Weights of a small transformer language model.
Size: 13 layers, 2 heads of 64, vocabulary 2048, 7.65M parameters.
Architecture: LayerNorm before each block, learned positions, biases.
Training: a variant of Muon for these matrices, 154M tokens, 9382 steps.
MLP neurons of a small language model. Each row is named by its layer, matrix (up: input weights) and neuron, and shows model dimensions 0-191. Each number is 500 + 25 x the weight over its row's rms, rounded and kept within 0 to 999. Numbers have three digits each.
Before each neuron's rows, "fires on" lists the tokens most often at its 100 highest values on Wikipedia text that the model never trained on.

fires on: "ing", "il", "o", "ed", "ple", "ig"
L9.up255:477493449480484466497520516496489497460518457515536519495526544488455532515508488500508517485482516500563507493541522502491531505502536471481529497528483526465467489511535479480488521543504500532483487525434516497473554497505507485474518494516480550538500495532455557517480512524526498481509474502506521483443543480499524535511452496463517480535482494512541471526507495497468491465519485484475520470499477476530474496463454531505467501527498487504474491486471552492506468472517517517486519493482492491510476500508475490507508501473488512552467498500521467503494498504571547524

fires on: "ate", "ing", "t", "za", "ating", "ant"
L5.up41:502455497512466497494466486512522494480523530484535499491490511471509531501505465470503526464511507481472545479517462469482480511511497493500501509524487475474470506505482542542489502468484501486464529549478520464456476504490489503534506503490494488498515539481451481516490512469502428534535483473486539518483545515500530498510472516479537499531523540462478489511476512454519486534560512519469520505504490479496506488522534552456467468490521515490540468524503503514435477545486501512489545514493495506536510527514490512521496509518504532534492490444484488497548463535551498501

fires on: "s", "le", "ve", "re", "il", "la"
L7.up455:535476486467469486513539486508523603496487484478516494508470474481495558487477488507528480486519529530513468529520488527499528488464485527541488482531505497507494488473510508463541449501479531489489459475552522534509530475493512453489484483501486516493479498483490487492530488521491479518495487525497499532539509487491478494539499554488492475516491525508493490476521446526482500500528493509523473505460478467505523497512539493517554481526462487513519496496529515478503498510500537529485505506523473519486513473506471519469499487515530546495513474459519501515443525466418463515

fires on: "t", "ing", "ted", "ting"
L8.up997:434497501500501504461502504498562517479527499491544502521468532499533540507538496477514507441473503514483536475495516497523500502483547501520464482478510495482512497492537515461454505479482493483504492538483522516531484508509517476509526510488512449473510511512509445534451490515490491507530487506485503483477508467486510456517450491483548506536511517542489502509495558502439542485550484515469496505510490461472521514533476484482493519471505530535457518491493509506458506505503484496505490451497500524479467540528504489515496479560476504505532474459498457467519538507524526521

fires on: "or", " a", " an", "ri", " the", "ic"
L5.up492:490476485462510488496517564473465476499465509506502526487502514459481526559483532510487486501462504487488507524485537509500578502531517503534466510483463513545527473465461501497504513475482515456491509465474483505461480479505531496505494483491550487491491484473490545536476491465541472491478504520498518498516544509506521495480493461502488514547511503504494510546480503513475513478476468483414497465486514492467526481492530478502531442499511502531512527507454512498511484518519530482483495472500504506489538471510511514560499550472512503528524536516483513506541518464502520466

fires on: "t", "s", "ce", "se", "ing"
L8.up437:453500515509482494489523513486570519458481507513504502542509456452517471514510452478520514489432499484489493514489477537449455483516485543500510509519479494491495512525455541539497497513477519470466483527501517464505455487501547482537518485487527489504511499462527525497465494538544515495517491504489530484470508496492511464515487491523531472585496574501466498519487529495511527487503512473442485496514489521537496523516508467494514490488523501489501502508528522528497488543534518505504549481477465505490475502490515506491492502522508478507508429481464475496509489523467495489

fires on: "al", "th", "e", "ing", "ent", "k"
L6.up64:510505493507496516427504471515486497482489505466532497523538518534473502520539462507491479511523520528499476463484425499526465497505550506512486517528458507504506510523497498469531503464449526465491521494460493574446557552506499482525462514546467479498547487544467496513501553508502499501482504511479475496511510500532477501491490483471523528507534507501510488466507500475447499493482548515519516520531522520466513510467476505506474496484504504516474506524486480491494506478455473488506530527490469500516482493510492441504513493496543478548508536471530480494493526499490536490

fires on: " \"", " (", "–20", "20"
L8.up652:495466518451521497517473489465533465489552502489543513555470495519515550498516468498487580508510487503489491439526509495492509510513504513519511529499510487478533488442488479502481492471521505465508488445517484460482499514450534477492519516510506516506484493493525467514480454482503520525544518495505469509517501460473519519478496475505520502507502498500464439524474529515507532519509498512470445479510470520502479517522525481465515517512516457448457531510513519499484471525513484478510476487529525519503532483525521483495505490451494535523500513518523523508549521538530556481

fires on: "s", "ri", " a", " her", " the", "ot"
L9.up302:487511506473501447533494509493468507509480472519484503443474479522497497554493489508481483518507509523485442504494497509496544508524503519536463524541527497519466483451516514573556497502509514499504525497478499496487456501478524492541482467469513534424531534516499462512498492524563478480486505492505494531487470505496514518508495489502478463538485505498486491501504508500476498449453480494475518522496521477496512488491493503518503521528467509531457512514457485514504488495520521486486503508547453545468523530522479484498505511461442481545545485500520548506524464520505476528

fires on: " ", " c", "ly", " very", " a", " p"
L9.up521:507487536529522490503503535497492463489531529474485475503470533500492496510520492515497549483514533466512547480506517526508521526517517489507504487512516472505516523496491506507483502484526542481493475545521504538512510549478488459517479452484544530522551529458441493499494440480490525499480506496465465468503514462490503531472469520462492519492460485521503481466495503488465519522462471507504530513502493496516470572507514489537502477479468506475453531490469537462469488521495521547506501538486490546439507503514466511480482518510537498500463477493517477517504514534475505445

fires on: " f", " F", " ", " c", " b", " tr"
L9.up933:494462511496527499512471581507532490484508512508494511521504498501552502510502467503473494480486512534508513528515500537513488535494493478515449466474494450497520525510544489482469512549517487416510528571545483482526517534493510512500491467470490508537517483500500509496491480480541484539497467470472463444475538528488506527472497489468525543457502486522521528515465492518458487475499533522483495453458515525491546508515495510482503524519493502486489497501497542470479510532479485529498522439468527535504494513490513486491492510483464502477465522485492506519509491486470525488

fires on: "il", "ad", "tro", "gi", "e", "ed"
L7.up1030:471462508462499499483550488482530540533496489509503474490508488462500526436489479515526459529495517502524517490483491509490483501522543440526517459533496505484477461485462484520512493507466463489523507515486510518450518513512554498520503508487524488493489455481483541496474528501522467560525467518496516487434501487506506568482459519503524478486507486498495480514514511522501524518569513493497511521475473484517515501494517532479487421488473461532520485485502546489504471485515478461488511523466547491491482505513514496500517509511495491500522468533549455522486490503523511527

fires on: " ", "la", "le", "p", "fe"
L6.up655:529482495484538508506485433479550544493467513520453488510486507520505540524475445494482464474517532524506486488488456522495512486473519513454495532501512498509470504527483452500538501487505514450501460529540504470495487508487532472515466475519464486502452486534517442482494490494484536485507514486496498530507527461502522500545482521476481481475469529528530476486458477535458514543478561493510473510563500522494501474467527528489484532511462515481468520532516520527483532518508510498520540532479509499509507523516538513461516490504486490496494467478524496521478499521495490479